MLP neurons of a small language model. Each row is named by its layer, matrix (gate and up: input weights; down: output weights) and neuron, and shows model dimensions 16-111. Each number is 128 + 24 x the weight over its row's rms, rounded and kept within 0 to 255. A neuron's up and down rows have the sign that makes its largest values positive.
Before each neuron's rows, "fires after" lists the tokens most often just before its 100 highest values on Wikipedia text that the model never trained on. A number after a token or word is its count.

fires after: " G" 30, " V" 11, " g" 7, " Ma" 6, " vi" 5, "al" 5
L9.gate675 [ 96 142 137 117 133 115 173 139 137 137 101 121 119 144 140 165 136 156 139 170 140 114 147 123 164 101 137 101 122 126 167 127 129 100 110  98 100 106 166 202 170 133 157 139 162 101 121  91 132 153 145 194 153 140  91 123 137  97 157 133 108 132 110 146 143 112 120 105 169 162 157 134 125 141 182 158  91 124 115 121 107 156 140 132 160 142 111 130  78 132 136 121 132 126 149 148]
L9.up675 [144 167  88 125 138 121 158 151 169 166  91 137 154 136 116  95 135 131 129 122 145 133 150 122 109 138 151 137  99 149 139 100 148 126 107  70  83 129 128 151  89 139  95 144 148  83  82 138 125 135 159 130 153 133 136 106 135  66 127 134  97 120 126 140 138 107 155 122 120 125 145 137  81 154  92 124  69 133 156 128 147 173 137 115 140 134 109  99 103 138 126 169 113 145 123 135]
L9.down675 [151 170 124 155 110 149 136 116 109 127 159  87 145 132 155 138 111 108  95 124 124 126 187  94 150 111 102 142 146 130 138 156 117 101 175 142 114 120 123 120 139 121 104 108 135 120  65 139 143 112 171 177 184  78 105 101 113  99  97 152  96 120  98 122 120  75 142  93  98 130 131 127 151 101 148 110 122  90 144 120 159 130 128 147 142 118 125 138 110 137 141  98  73  85 107 137]

fires after: "s" 21, "ist" 9, "y" 7, "n" 5, "z" 4, "en" 4
L9.gate1549 [143  84 118 165 126 164  94 159  99 140 104 138 123 121 106 106 158  63 152  85 118 116 125 149 163 122 124 124 121 140 123 170 150 155 110 124  88 139 103  95 102 145 130 112 123 135 105 135 120 139 162 106 110 119 140 103 113 133 134 136 112  89 136 109 106 158 123 105 129 140 110 107 135 173 130 160 156 103  94 124 100 133 112 131 152 112 101 120 116 176 136 170  93  97 129  70]
L9.up1549 [140 112 126 115 100 103 125 178 150 102 120 107 124 170 113  97 106 150 162 112 132 149 107 148 147 145 154 173 123  78 120  77  83 140 130 123 116 122 117 135 119 146 157 133 134 152 151  93 129 131 134 102 140 128 131 121 173 105 121 117 121 120 101 128 128 184 116 155 147 160 121 134 135 121  79 148  99 105 131 130 134 174 121 162 144 103 126 142 125 154 163 157 117 112  98 117]
L9.down1549 [ 57 131 131  96 138 105 142 131 100 103 140 162 131 143 124 110 124 122  83 143 109 126 122 151 161 124 134 153 126  98 116 118 137 132 136 116  49 140 114 136 154 137 105 148 130 112 113 127 167 173 145 119 123 136 104 112 159 119 178 131 133 194 164 145  91 115 132 146 162 175  90 126 135 138 137  75 170 135 112 152 143  94 147 175 179 121 141 101 120 118  66 107 109 117 137  93]

fires after: "w" 33, "r" 6, "ri" 6, "d" 5, " W" 4
L9.gate1885 [107 126 151 146 127 167 110 159 133  95 151 115 111 111 127 155 168 138 116  97 162 129  80 104 148 139 125 161 102 136 154 156 138 101 111 132 149  88 162 140 112 138 100 123 117 137 107  95 140 112 131 108 148 119 139 170 159  50 197 110 144 122 107 113  70  82 118 106 153  97 124 108 121 137  95  88 146 110 119 165  98 132 104 137 119 126 114 184  84 140 129 163 137  92 131 107]
L9.up1885 [100 137 132 118 145  96 161 167 144 141 130 136 106 137 144 123 138  96 123 131 153 116 121 142 129 152 131 128 125  96 135 104  78 139 158 115 113 137 182  99 138 167 115  91  77 106 107 184 150  98 147 152 140 123 160 162 144 123 148 156 119 141 110 177 113  99 164 128 158 124  93 157 126 111 131 117 144 113 155 149 123 118 140 123 127 114 168 171 151 127 135 124 109  98 124 105]
L9.down1885 [127 111 117 123 166 113 140 116 100 119 138 120 130 138 154 123  97 119  47 112 139 128 106 168 107 114 160  90  76 148  84 118 177 116 130 156 158 159 111 155 112 132 118  65 168 166 153 140  91 137 132 126 148 145  96 113 132 115 150 127 186  98 151 125 144 138 123 151 167 118 131 104 141 165 111 119 173 114 140 148 146 108 161 125 129 129 181 103 152 114  98 120 107 126 120 124]

fires after: "th" 15, " d" 15, "te" 11, "n" 10, "en" 8, "ent" 8
L9.gate928 [116 135 142  94 177 108  82 162 104 122 129 161 119 136 136 135 135 114 161 130 151 109  84 164 130 146 115 162 114 102 110 148 131 149 110  96 111 158 169  76 146 161 158 146 148 135 143  69 105 127 100  96 139 108  94 132 110 139 155 116  95 137 113  90 139 167 156 136 119 121 140 191 142 141 118 149 129  78 109 147 139 105 133  56 137 174 142 140 106 139 131 167 104 123 131 180]
L9.up928 [111 126 111 135  97 155 123 109 119 158 117 121 151 128 188 135 141 147 146 129 132 132  96 132 124 139 137 124 109 125 181 129 118 140 136 127 121 121 187 105 103 144 114 162  87 152  78 153 115 124 151 122 127 130 153 100 122 141  83 128 100 167 129 148 118 123 107 126 123 131 162 124  75 153 121 107 175 134 103 122 144  78 177 102 133 107 136 121 129 144 158 132  74 125 142 133]
L9.down928 [ 88 123 112 111 147 121  89 127 137 126  86 163 154 128 118 123 115  87 168 126 118 112 104 123 124 155 176 166 137 121 111 127  97  64 127  97 108 108 128 111 178 114 119 165 144 135 148  98  80 144 137 119 193 143 152 128 111 132 147 138 144 209 134 149 142 128 136 140 103 135  98 126 128 129 112 146  83 107 116 119 113 122 111 141 152 159 125 159 148 120  61 133 156 116 153 164]

fires after: " " 29, " B" 6, "ef" 6, " be" 5, " per" 5
L5.gate883 [ 78 134 147 116 153 118  71 136 146 165 110 120 135 120 149 126 183 118 138 162 100 138 120 158 110 101 125  92 144 128 109 147 159 138 108 117 142 145 127 107 182 126 151 120 100 147 176 128 111 133 130 141 132 148 107 170  95 117  94 123 101 129 150  87 102 151 127 111 177 111 140 129 135 134 114 118 167 101 108 108  78 148 146 121 113 123 134  95 149 119 153 116 126 145 129 131]
L5.up883 [140 144 105  87 136 123 137 100 111 131 163 100 120  93 138 116 131 137  94 120 185 105 120 109 147  95 115 174 102 122 110 141 141 140 138 141 123 113 112 144 122 129 140 138 128 102 132 121 140 100 157 143 133 132 128 168 123 120 122 131 130 139  83 127 157  93 164 125 146 156 110 139  93  79 115 161 123 150 106 119  98 114 155 123 145 133 120 108 131 151 144 138 118 155 108 116]
L5.down883 [104 105 140 146  99 124 113 147 113 140 146 164 145 117 142 168 173 103 177  68 120 101 136 101 130 128 122  89 141 102 115 114 149 110 148 158 130  88 173 117 108 104 111 143 118 146 133 151 132 165 112 149 136 139 127 103 132 154 133 128 129 111 119 170 137 139 134 163 131  93 161 114 176 134 110 130 136 147 108  97 121 144  71 114 144 113 117 114 157 147 148  93  79 123 141 126]

fires after: " the" 27, " The" 9, " O" 7, " Re" 5, "re" 4, " 19" 4
L5.gate1947 [115 129 118 168 104 114  99 102 147 154 113 139  99 133 133 163 140 138 121 107 116 163 128 130 132 150 150 153 126 119  99 150  98 132 152 140  94  94 128 112 178 105 158 113 155 116 130 127 133  77 110 119 157  98 118 155 143 126  83 134 132 110 106 112  70 143 138 106 137 135 118 126 149  72 148 160 106 120 108 142 157 111 148 116 108  78  85 126 123 149 124 168  93 127  92 113]
L5.up1947 [ 90 134 133 171 108 121 149 108 136 105 155 104 130 125 136 149  93 141 100 129 154 139 104 116 142 131 119 152  96 101 175 159  98 112 129 107 132 150 113  99 136 118 101 109 110 103 140 127 133 164 125 125 111  86 122 154 128 125 101 121 170 144 110 104 103 115 127 112 144 122 126 161  89 123 121 136 167 102 140 129 106 113 128 130 137  99 125 159  97 168 118 145 146 146 122 137]
L5.down1947 [172 130 162 138 138 108 136 102 111 153 116 116 122 142 130 168 135 125 100 109 132 134 110  77 100 126 117 112 128 140 161 127 109 130 100 141 149 106 161 125 131 125 144 145 138 122 104 140 183 140 121 103 142 130 137 114 117 130 128 131  97 109 163 141 118 144 149 150 149 133 104 101 184 119  92 126  85 141 103 123 129 182 119 111 119 109 129 132  74 136 115 121 134 153 184 179]

fires after: " " 28, "\n" 19, " (" 10, "." 10, "/" 6
L5.gate1077 [ 86 133 138 154 142 110  97  92 114 182 158  91 151 129  74 132 110 144  92 179 131 158 158 103 116 141 133 115 109 152 117 154 166 104 170 148 105 147  86 204 133 140 184 109 128 107  88 123 113 145 114 140 135 130  99 142  96 128 137 167 116 149 166 168 132 160 125 148 175 123 121 151 131 141 116 121 121 109 160 128 100  93 143 147  93 145  95 155 109 137 115 132 135  99 108 135]
L5.up1077 [135 149 102 181 103 122 133 111 127 117 147 136 123 141 124 100 156 118 143 143  95 156 120 100 146  75 110 175 153 133 164  97 125 144  92 156 134 103 141 162 132 112 133 141 102 119 128 140 145 127 139 152 102 176 140 101 119 155 117 156 110 124 123 140 151 116 157 101 165 149 124  94 125 118 128 136 124 117 112 100 147 132 159 114 132 153 134 132 135 107 135 157 172 132 153  93]
L5.down1077 [ 92  49 134 107  88 126 141 114 114 133  91 158 121 153 143 140 122 116 246 128 122 115 138 117 105 120 116 121  57 166 153 147 119 141 113  81 169 153 131 107 151 121 131 179 114 162 124  96 144 178 126 138 125 124 136 101 146 152  83  96 110 132 131 159 157 102 109 119 106 143 137 106 126 137 113 150  93 133 107 147  90 104 101 109 135 116 130  90 120 121 129 137 144 112 149 160]

fires after: " re" 33, "ur" 13, "s" 9, " Re" 6, " Ri" 5, "ll" 5
L9.gate321 [129 111 153 144 127 147 115 115 150 129 102 163 123 115 138 122  79 135 149 140 114 187 144 147 125 109 141 123 135 112 107 134  99 102 151 121 144 124 121 144 155 146 118  82 110 112 174 129 106 148 130 110 134 162 101 127 108 107 148  99 109 112 139 151 115  98 143 163  89 109 126  95 138 164 137 105 152 130 130 147 126 177 108 143 123 124 109 124 165 130 147 119  92 136 157 139]
L9.up321 [ 94 140  97 102 115 117 156 111 125 149 127 142 123 155 135 120  60 115 127 119 161 125  93 137 140 124  70 123  94 172 152  97 144 103  76  86 138 118 159 121 131 106 137 137 111 153 122 157 132 114 153 148 110 132 108 108 125 129 134 149 151 147 140 144 134  94 122  94 130 147 110 189 138  93 105 128 117 137 151 143 132 158 130 103 102 125  88  95 132  71 130 126 151 111 126 141]
L9.down321 [127 136 172 168  88 107 121 118  72 137 158 122 145 173 165 128 106 147 138 153 132 137 129 127 122 140  69 124 113 145 166 148 102 118 127 154 114 131 128 132  85 151 153 148 168 134 145 152 151 141 124 122  90 127 152 136 121  97 116 157  90 145 156 165 156 121 162 104 106 163  68 128 133 116  95 151 148 120 128 118 117 121 128 126 120 135 118 117 155 142 104 157 110 171 130 147]

fires after: "s" 24, "en" 12, "fu" 8, "n" 6, " re" 6
L9.gate1893 [137  86 150 152 102 116  83 167 140 130 107 117 118 108 104 166  86 129 124 114 156 103 125 121  93 127 130  71 103 151 117 119  98 138 123 157  58 139 113 126 167 136 142 126 115 122 163  96 101 105 145 111 117 159 134  98  84 112 124 145 102  93 125 151 157 140 121 150 117 117 128 125 126 137 154  90 129 131 126 117 133 148 130 116 170 164 171 114 114 103 141 163 113 175  77 216]
L9.up1893 [117  87  81 172 102 125 157 116 125 133 143 139 163  99 140  91 108 157 157 141  92 127 104 115 141 120 141 150 115 160 157 150  98 128  95 140 105 124 149 149 127 124 144  93 168 146 136 125 126 132 141 141 199 125 147  68 110 166 156  89 116 134 117 127 125 122 171 101 137 178 114 119 103 143 118 143 150 116 134 146 152 160 109 100  87 132 141 114 145 141 115 173  92 136  94  95]
L9.down1893 [118 112 114 133  96 103 143 186 135 135 153 117 142 130 102  96 112 135 103 129 114 106 130 117 161 133 120 120  92 132 116 109 138 103 167  86 173 131 136 141 128 153 130 121 106 129 121 100 132 141 126 131 101 123 130 104 119 139  98  92 142 189 140 139 124 148 134 193 160 164 127 138 122 124 113 124 132 147 104  93 100 161 106 134 174 121 151 117 146 131 130 108 111  97 117 150]

fires after: "al" 13, "l" 13, " V" 11, " Al" 8, "b" 7, "g" 6
L9.gate542 [136 136 140 140  53 156 180 134 118 135 108 153  94 119  94 118  94 154 141 131 129 149 149  99 135 133 159 100 166 147 141 110 136 136 127 184 131 178 142 122 161 118 109 156 154 143 143 110  93 112 123 155 153  95 112 132 134  91 144 178  99 129 111 140 161 116 106 152 127  73  90 134 162 150 102 160 131 138 119 118 152  83 137 163 162 155 132 100 158  88 159 130 182  97 135 170]
L9.up542 [119 105 128 106 124  97 167 147 115 132  83 132 133 111 115 133  98 142 125 115 165 152 147 157 131 142 140 111 134  77 159 105  99 160 131 142 109 133 118 146 133 129 129 149 173 127 133 117 101 130 107  83 121 119 154 102 147 152 100 126 102 126  83  81 108 160 128 153 125 170 114 134  96 123 130 124 140 130 106  70 129 151 133 195 130 169 149 176 105 153 152 116 121 109 153 133]
L9.down542 [119 180 111 107 139  88 118 140 128 124 147 152 140 174 155 160 191 161 122 165  63 128  77 135 109 103  83 107 151 164 138 105 179 109 144 123 108 140 163 147 118 132 114  92 124 132 122 149  99 131 138  97 114 126 113 102 110 147  90 112  94 136 142 118 118 124 116 131 163  98 145 142 138 127 105 107 132 109 141 143 102 140 150 119 150  91 119 159 149 138  84 133 108 144 172 100]

fires after: " Al" 23, "al" 11, "l" 7, "il" 6, " S" 5
L9.gate607 [111 117 145 137 113 122 126 124  87 136 103 144  55 106 129 133 122 144 158 132 103 112  95 102 134 166 176 138 170 122 159 128 135 115 145 122 127 115 116 147 101 137 157 100 193 118 160 111  91 164 135 130 172 119 117 107  92 138 137 151 118  93 158 127 114 153 121 141 121 136 143 127 128 110 136 137  89 126 113 131 120  75 104 181 158 103 132 130  99 117 119 115 112 130 115  74]
L9.up607 [ 96 147 126 118 136 154 134 127 160 133  88 124 137 113 135 139 114 167 100 121 125 125 130 134 157 113 118 105 147 147 110 133 156 135 119 167  97 174 140 162 121 112 102 146 123 178  79 151 110 106 129 107 139 110 133 115 130 150 118 124  78 156  94 134 114 133 124 169 171 115 155 132 160 106 135 124 172 145 118  90 177 127 115 156 113 151 148 123 157 133  67  95 106 179 177 157]
L9.down607 [126  81 145  76 127 120 123 138 128 151 135 118 158 137  79 117 125  99 136 126  77 146 140 155 172 105 124  94 139  92 104 117 145 108 123  85 128 119 135 106 127 140 129 107 115 142  81 129 107 107 151 112 117 128 106  99 132  82 112 111 187  94 132  93 108 127 105 133 152 130  83 107 167 142 118 148 102 114 114 144 142 145 160 117 107 140 141 142 108  78 128 111 106 131 104 116]

fires after: " in" 30, " In" 15, "In" 9, "it" 4
L9.gate1790 [121 144 156 123  99 108  95 153 140 110 106 140 115 137 164 138 107 135  92 169 105 168 106  80 146 155 120 136 113 108 144 155 163 146 134 126 109  92 140 138 152 132 139 150 114 110 135 117 120 119 123 111 132 120  80 156 122 127 116 136  89 117 114 128 106 115 194 141 148 139 148 126 142 137 153 128 138 102 145 152 125 157 161 126 102 167 127 125 127 127 120 171 142 159 139  85]
L9.up1790 [115 156 131 124 125  96  83 103 152 125 145 140 123 171 117 183  89 120  97 140  97 136 157  91 121 168  82 136 143 130 189 110 117 141 124  93 184 152 125 150 118 114 159 152 160 145 108 117 128 153 183 154 163 129 143 127 175 136  97  68 167 139 143 142 125 140  62 150 141 147 173 130 112  98 146 155 140 121 135  95 153 145 136 113  88 153 115  95  83 131 150 139 109 132 110 130]
L9.down1790 [163 143 133 115 130 162  93 159 130 116 117  44 180 135 123  75 180 172 118 110 105 167 133 125 120  98 115 129 141 130 101 195 114 155 118 152 126 104 118 131 132 145  94 128 153  95  91 113 111 130  78 126 158 130 132 113 127 103 105 125 143 118 145 129 149 123 126 110 108 127 108 136 108 138  83 156 131 135 133 108 169 140 108 109 133 130 140 161 161 122  97 110 154 120 101 125]

fires after: " the" 59, " The" 14, "s" 7, "The" 5
L5.gate1915 [127 148 143 139 129 129 178 123 118 109 155 148 114  99 107 151 159 133 104 125 104 110 149 111 126 117 158 164 130  75 152  95 167 122 175 140 128 142 107 127 163  96 128 114 140 106 129 143 120 138 120 118 111 125 132 123 112 113 128 132 153 134 131 149  64 105 182 108 166 129 130 108 137 143 170 103 164  54 110 139 115  95 102  99 138 124  58 101 129 179 162 136 112 137 149 131]
L5.up1915 [135  96 128  93 151 168 107  93 111 140 114 134 120 164 128 149 108 157 114 109 172 125 124 117 104 134 136 124 115 101 111 150 135 159 146 185 124 117 159  97 122 112 139 135 149 114 117 187  75  99  89 148 112 126 215 139 150 132 138  87 135 132 144 109 108 109 149 160 148  49 102 153 141  95 161 132 138 124 108 131 150 132 131 107 109  94 168 147 103 139 132 122 112 128 154 158]
L5.down1915 [144 115 106 143 122 122 102 161 134 138 120 109 126 162 124 134 166 121 135 144 138 193 124  82  56 128 143 147 125 123 116 130 116  89  78 126 102 118 131 159 124 111 148  78 154 127  92 129 110 140 100 119  98  83 145 132 141 123 106 103 109 128  98 145 180 138 101  84 148 143 133  96 216 119  72 151 158 173 119  95 138 150 148 101 131 106 146 123 137 150 122 148 123 113 133  99]

fires after: " in" 46, "," 10, "In" 6
L5.gate1382 [159 130 129 111  74  99  96  78 141 134 121 112 110  80  97 125 102 137 166 143 108 145 123 141 141 130 112  94 128 134 118 139 109 132 169 105 115 124 144 166 158 125 164 111 157 115  81 155 125 155 149 144 100 148 162 120  65 121 140 119  95 139 146  76 111 158 158 139 163 110 145 113 163 114 105 101 144 143 137 125 138 151  85  79 114 169 142 116 122 143 125 123 127 120 176 129]
L5.up1382 [137 138 179 123 146 122 145 130 103 167 156 143 151 127 131 151 114 131 139 166 117 150 163  98 159 158 132 117 136 132 116 122 161 183  99 121 175 118 150 127  84 155 149 143 124 142 109 178  93 172 131 107 154 139 120 166 130 162  98 142 101 153 143  90 120 124 153 124 116 147 157 164 135 104 153 140 132 155 123 156 147 145 130 130  96 114 154 176 126 105 111 156 184 138 153 106]
L5.down1382 [124 148 149 110 126 154 150 156 103 123  96  66 105 145 130 152  96 129 128 112 116 165 155 170 123  90 125  97 131 111 109 148 111 141 113 172 106 123 155 103 144 155 139 129 150 104  89 135  84 150 152 112 140 154 176 165 100 132 115 126 118 144 124 112  89 126 114  79 156 136 156 122 106 138 142 105 124 151 164 166 146 174 174 138 125 153 183 145 116 123 127 117 140 150 147 135]

fires after: " st" 15, " St" 11, " F" 9, " p" 9, " f" 6, " P" 5
L9.gate146 [156 126 110 146 116 120 126 151 113 144 126 145 121 108 135  98 124 120 147 123 178  95 138 118 165 151 114 136 123 124 128 132 141 130  83 143 117 143 134  75 137 159  86  90 134 135 132 154 100 128 118 156 148 153 128  97  93 145 130 148 147  97 129 123 165 145 158 127 166 105 117 123 113 151 104 146 103 123 127 129 106 142  86 126  99 188 137 132 114 124 163 142 112 102 109 140]
L9.up146 [139 102 142 158 131 137 106 148 159 152 124 131 145 194 166 120 121 110 147 151 121 136 128 171 136 152 129 134 140 138 143 115 110 116 117  75 113 122 149 124 143 125 136 133 156  97 103 120 118 108 123 130 142 103 139 106 102 103 122 164 118  97 126 173 128 160  82 146 142 126 117 114 131 109  64 106 109  96 113 186 121 145 180 132  93 171 118  90 104 160 118 127 167  89 135 147]
L9.down146 [171  93 143 106 105 100 139 118 138 146 116 143 126 129 120 107 112 113  74 104  59 104 142 143 112 164 110 150  80  74 137 115 119 117  97 126 154 126 142 156 126 130 134 180 180 156 137 103 103 200 168 116 102 149 113 122 148 134 150 124 132 102 129 140 162 109 146  95 142 113 165 138  98 109 123 116 130 104  85 142 154 146 123 113 141 113 153 156 135  72 140 169 148  93 145 136]

fires after: "-" 25, "'" 11, " C" 6, " B" 5, " Mc" 4
L9.gate1384 [146 112 141 144 169 116 127 116  85 161 104 131  91  85 102 126 149 134 129 160 115 117 137  95 139  91 113 150 122 136 117 166 137 127 127 138  98 115 104 153 146 147 112 131 129 125  94 125  93 110  83 119 145 146 124 124 122 131 137 151 132 119 140 148 127 196 142 144 130  99 162  96 132 156 125  78 128 139 111 132 137  98 116  96 122 132 130 156 184  89 106 123 151 161 136 116]
L9.up1384 [146 126 153 159 107 166 146 144 101 154 139 108 166 154  90 125  81 105 140 143 131 132  82  88 108 129 133 133 167 145 136 124 103 161 148 124 172 107 120 119 119 106 129 162 129  75 128 139 136 141 127 154 114 118 118 158 115 134  92 139 183 123 161 113 142 112 133 132  87 140 127 126 122 137 171 157 109 109 120 103 108  99 127 140 151 153 130 131 109  99 131 142 115 117 131 170]
L9.down1384 [119 157 113 142 162 161 132 139 126 124  62 141 129 121 103 113 147 143 151 151 120 120 160 128 158 130 116 105 166 115 137 102 158 156 107 152 150  87  98 139 154 175 156  83 132 142 148 156 139 122 139 102 147 136  84 157 148 153 124 105 106 152 128 119  85  80  93 144 147 102 162 128 132  93 140 146 103 175 124 111 101 142 109  83 135  93 121 107 156 117 149 137  84 172 145 105]

fires after: " in" 35, " In" 15, "In" 15, " to" 13, " 19" 6
L5.gate698 [161 130 107 150 115 132 155 134  87 163 139 136 144 130 103 159 113 152 119 143 169 136 120 135 125 130  81  65 105 128 145 128  96 106 130 150 105 161  73 112 145 131 174  98 119 126 122 145 138  89 174 129 153 135 123 158 143  99 141 135  72 131 106 155  97  94 166 157 113 122  93 164 172 132 105 119 151 139 141 128 110 147 178 121 106 111 156 135  92  98 107  97 154 143 179  95]
L5.up698 [129 136  91  99 131 158 142 137 167 120 118 123 137 106 126  86 144 136 132 136 153 100 184 147 113 132 136 102 137 109 137 114  80 114 118 143 117 102  91 125 134 181 155 169 107 102 132 149 170 115 176 105 127 150 140 126 132 120 105 114 130 112 155 114 130  94 141 137 121 139 123 123  57 111 128 110 122 119 159 139 157 139 138  76 129 149 115  98 104 132 143 150 154  96 171 116]
L5.down698 [154  79 150 137 137  97 139 160 129 114  98  41 105 127 140 126 100 126 130 142 163 149 116 135 142 131 144 154 102 136 126 173 108 157 158 173 108 125 152 145 115  93 118 178 133 145  71 139  94 126  67 100 121  74 150 111 125 163 120 144 134 154 138 117 130 113 100 101 120 137 122 110 174 163 125 135 159 121 109 120 131 104 143 159 159  87 168 124 123 148 157 128  80 145 101 131]

fires after: " " 31, "ra" 7, "va" 7, " be" 7, " me" 5, " a" 5
L9.gate311 [129 114 127  73 130 154  91 148 118 118 165 146 125 145 166 117 159 105 180 134 128 138  92 129 149 126 153 100 140 161  89  96 133 113 116 119 141  75 125  80  73 145 143 168 121  83 117 137 114 147 115 115 128  86 104 119 107  90  99 109 127  94 128  88 123 149 158 129 157 122 102 147 165 122 151 180 123 100 101 138 135 165 106 114 140 136 176 113 168 110 136 125 134 144 173 163]
L9.up311 [110 153 124 108 124  89 132  82 131 119 138 160 143 128 127 119 136 154 142 126 126  83 150 116  75 116 142 117 144 132 152 133 170 125 132 144 107 105  79 124 119 117  74 129 122 109 111 159 157 138 123 118 194 128 118 165  99  87  84 110 142 182 172 156 159 158 147 155 175 123 171 105 150 126 134 158 152 111 129 121 101 141 176 134 149  97 101  88 168 130 126 143  98 100 119 131]
L9.down311 [131 152 132 105 133 152 127 127 108 116  91 162  79 109 123 171 170 132 128 155 127 108 149 142 101 108 111 152 113 124 134 126 193  72 140 133 143 151 103 124  98 144 115 146  91 127 129 125 134 138  90  94 129 139 119 103 119 159 136 177 130 121 117 151 120  88 117 106 138 174 113 125  94 137 145 108 156 125 127 147 148 129 115 132 162 134 197 104 171 122 154 121 108  81 141 134]

fires after: " to" 39, " can" 7, " in" 7, "ho" 6, " " 6
L5.gate1907 [156 126 142 177  96 122 151 108 198 153 142 117 154 108 112  84 137 132 130 130 145 146 117 133 140 181 125 123 138 126 130 143 116  82 105  93  91 112 139 152 163 152 176 112 100 116  84 138 186 167 115 153  98 112  86 126 155 119 136  90 124 133 143 153 118 148  98 112  87 138 147 109 153 170 115 117 127 153  98 124  96  97 153  81 135 102 118 134 119 100 135 144 160 156 118  82]
L5.up1907 [135 116 105 147 123  97 148 115 156 139 142 118 137 145 153 136 113  99 140 118 151 122 103  99 146 122 107 137 138 135 148 159 106 143 101 129 108 112 165 139 119 126 150 103 152 168 130 186 183 141  87 134 125  95 102 108 154 138 111 117 129 116  96 176  98 126 175 148 106 123  88 114 170 128 124 149 111 109 116 105 125 139 125 135 140 130 165 118  93  53 127 133 196 139 169 125]
L5.down1907 [113 144  84 102 134 148 172 141  92  80 138 151  89 132 156 161 153 130 113 112 148 145 119 127 150 121 146 179 121 109 112 154 137 167 148 124 123 139  93 109 118 116 142 113 136 151 132 147 117 146 136 101 145 159 164 152 154 110 108 150 167 110 142  82 129  77 135 100 118 169 146 134 113  96 124 122  83 159 169 144 116 128 142 157 110 124 132 137 122 153 136 155 106 109 102 122]

fires after: "\n" 28, "-" 24, ":" 6, "," 4
L5.gate1800 [150 125 122 153 119 124  99  80 118  91 211 145 103  77 128 113 111 112 114  99 104 137 111  83 158 125 106 128 113 185 116 103 100 116 123 104 137 147 122 112 127 116 118 163 141 123 103 140 107 140 156 121 124  85 148 123 164 169 126 122 121 186 151 170 136 154 114 127 104 112 160  99 135  94 118 173 107 126 135 142 167 178 109 157 120 109  98 138 140 122 114 130 161 103 137 154]
L5.up1800 [169 116 164 121 145 103 141 137 121 154 123 118 143 116 151 105 100 148 122 117 118 133 102 108 126 145  90 141 126  84 161 153 146 136 124 117 146 121 141 122 129 129 110 138 122  96  87 112 171 115 155 125 131 130 127 124 122 118 118 106 114 175 159 113 166  97 138 162 127 149 153  79 124 119 108 157 109 144 130 140  93 125 122 127 134  96 127 136 170 163 155 158 130 170 153 130]
L5.down1800 [119 147 125 131 109 117 145 106 103 107  99  79 130 111 155 123 135 140 110 123 111 139  61 136 118 138 166 136 157  96 119 112 110 149 156 147 135 125 108 116 163 104 145  96 140  99  90 148 108 155 134 129 112 123 114 147 130 129 115 154 130 142  92 122 132 157 119  93 101 121 124 123 133 115 109 127 148 130 167 111 139 168 112 158 125 137 102 167 105 119 119 130 151 140 129 184]

fires after: " F" 18, " f" 14, "re" 10, "f" 8, "on" 5, " St" 4
L9.gate1306 [129 128 167 144 113 170 122 166 141  89 132 104 138 145 150 137 139 126 162 154  94 129 149 116 161 138 126 131 159 103 114 120 132 138 104 122 120 154 152 116 142 160 115 181 121 145 145 181 107 115 120  87 122 168 132 135 107 126 128 129 165 137 122 117 152 134 162 122 161  98 133 121 119 105 163 138 156 129 100 133  89 145 167 103 139 115 135 122 181 140 120 163  83 137 151 170]
L9.up1306 [113 134 179 114 125 113 107 145 132 168  94 121 115 133 117 122 138  86 138 104 109 112 168 158 159 129 132 151 162 145 113 125  90 114 112 101 102 125 116 123 136  81 145 151 126 121 146 137  91 119 102 100 124 102 152 117  94 120 100 172 166 148 148 135 106 105 124 138 149 130 184 166 136 134 142 149 171  98 127 138 120 114 136 120 144 103 128  87 187 155 153 123 152 139  78 127]
L9.down1306 [132  94  91 173 144 103 118  62 125 104 159  97 115 114 106 178 129 115 100  63 127 133 106 131  92 158 147 115 126 135 143 131  97 138 115 160 132 120 115 127 130 158 175 185 111  79 116 152 151 147 135  99 117 191 157 127 150 150 124 128 163 114 122 145 121 130 130 129 152 125 136 100 129 163 125 174  74  87 129 146 117 118 103 160 122 143 144 110 155 104 150 116 113 171 196 149]

fires after: "-" 30, "n" 8, "t" 5, "tt" 4, " Cor" 4
L9.gate1829 [112 147 137 188 124 172 127 139 143 168 128 139 109 121 141 136 164 121 134 132  97 127 125 184 154 181 102 115 118  90 130 139 144 140 101 149 141 144 148 107 123 162 100 152 133 136 140 132 100 158 111 124 122 120 151 145 119 134 139 167 125 127 130 142 124 154 101 161 129 165 139 148 149 160 136 144 168 123 125  91 148 144 131  79 118 125  97 154 134 127 136 148 165 128 136 118]
L9.up1829 [151 161 138 145 134  95 163  94 103 123 121 135 112 110 130 132 150  91 143 126 110 142 132 146 155 204  79  96 151 142 154 126 133 122 125 156 140 110 153 142 107 137 108 109 106  97 123  94 109 131 165 148 142 136 143 133  89 158 132 149 158 147 126  99  87 118 111 141 111 152  97 129 105  88 157 137 132 101 107 133 118  87 122 120 180 135 150 130 106 162 152 119 179 158 153  67]
L9.down1829 [125  62 131 118 118 126 127  89 198 144 156 156 147 163 170 143 143 137  93 130 172 118 156 155 110 105 164 148 142 102 153 151 139 137  65 139 102 149 168 114 143 125 106 133 155 138 110 116 123 115 143 103 142 171 178 128 113 120 138  89 154 149 112 106 156 101 110 129 153 141 155 139 108 113 133 133 145 160 128 143 153 156 101 151 117 124 117 121 125 122 116 128 143 121 158 123]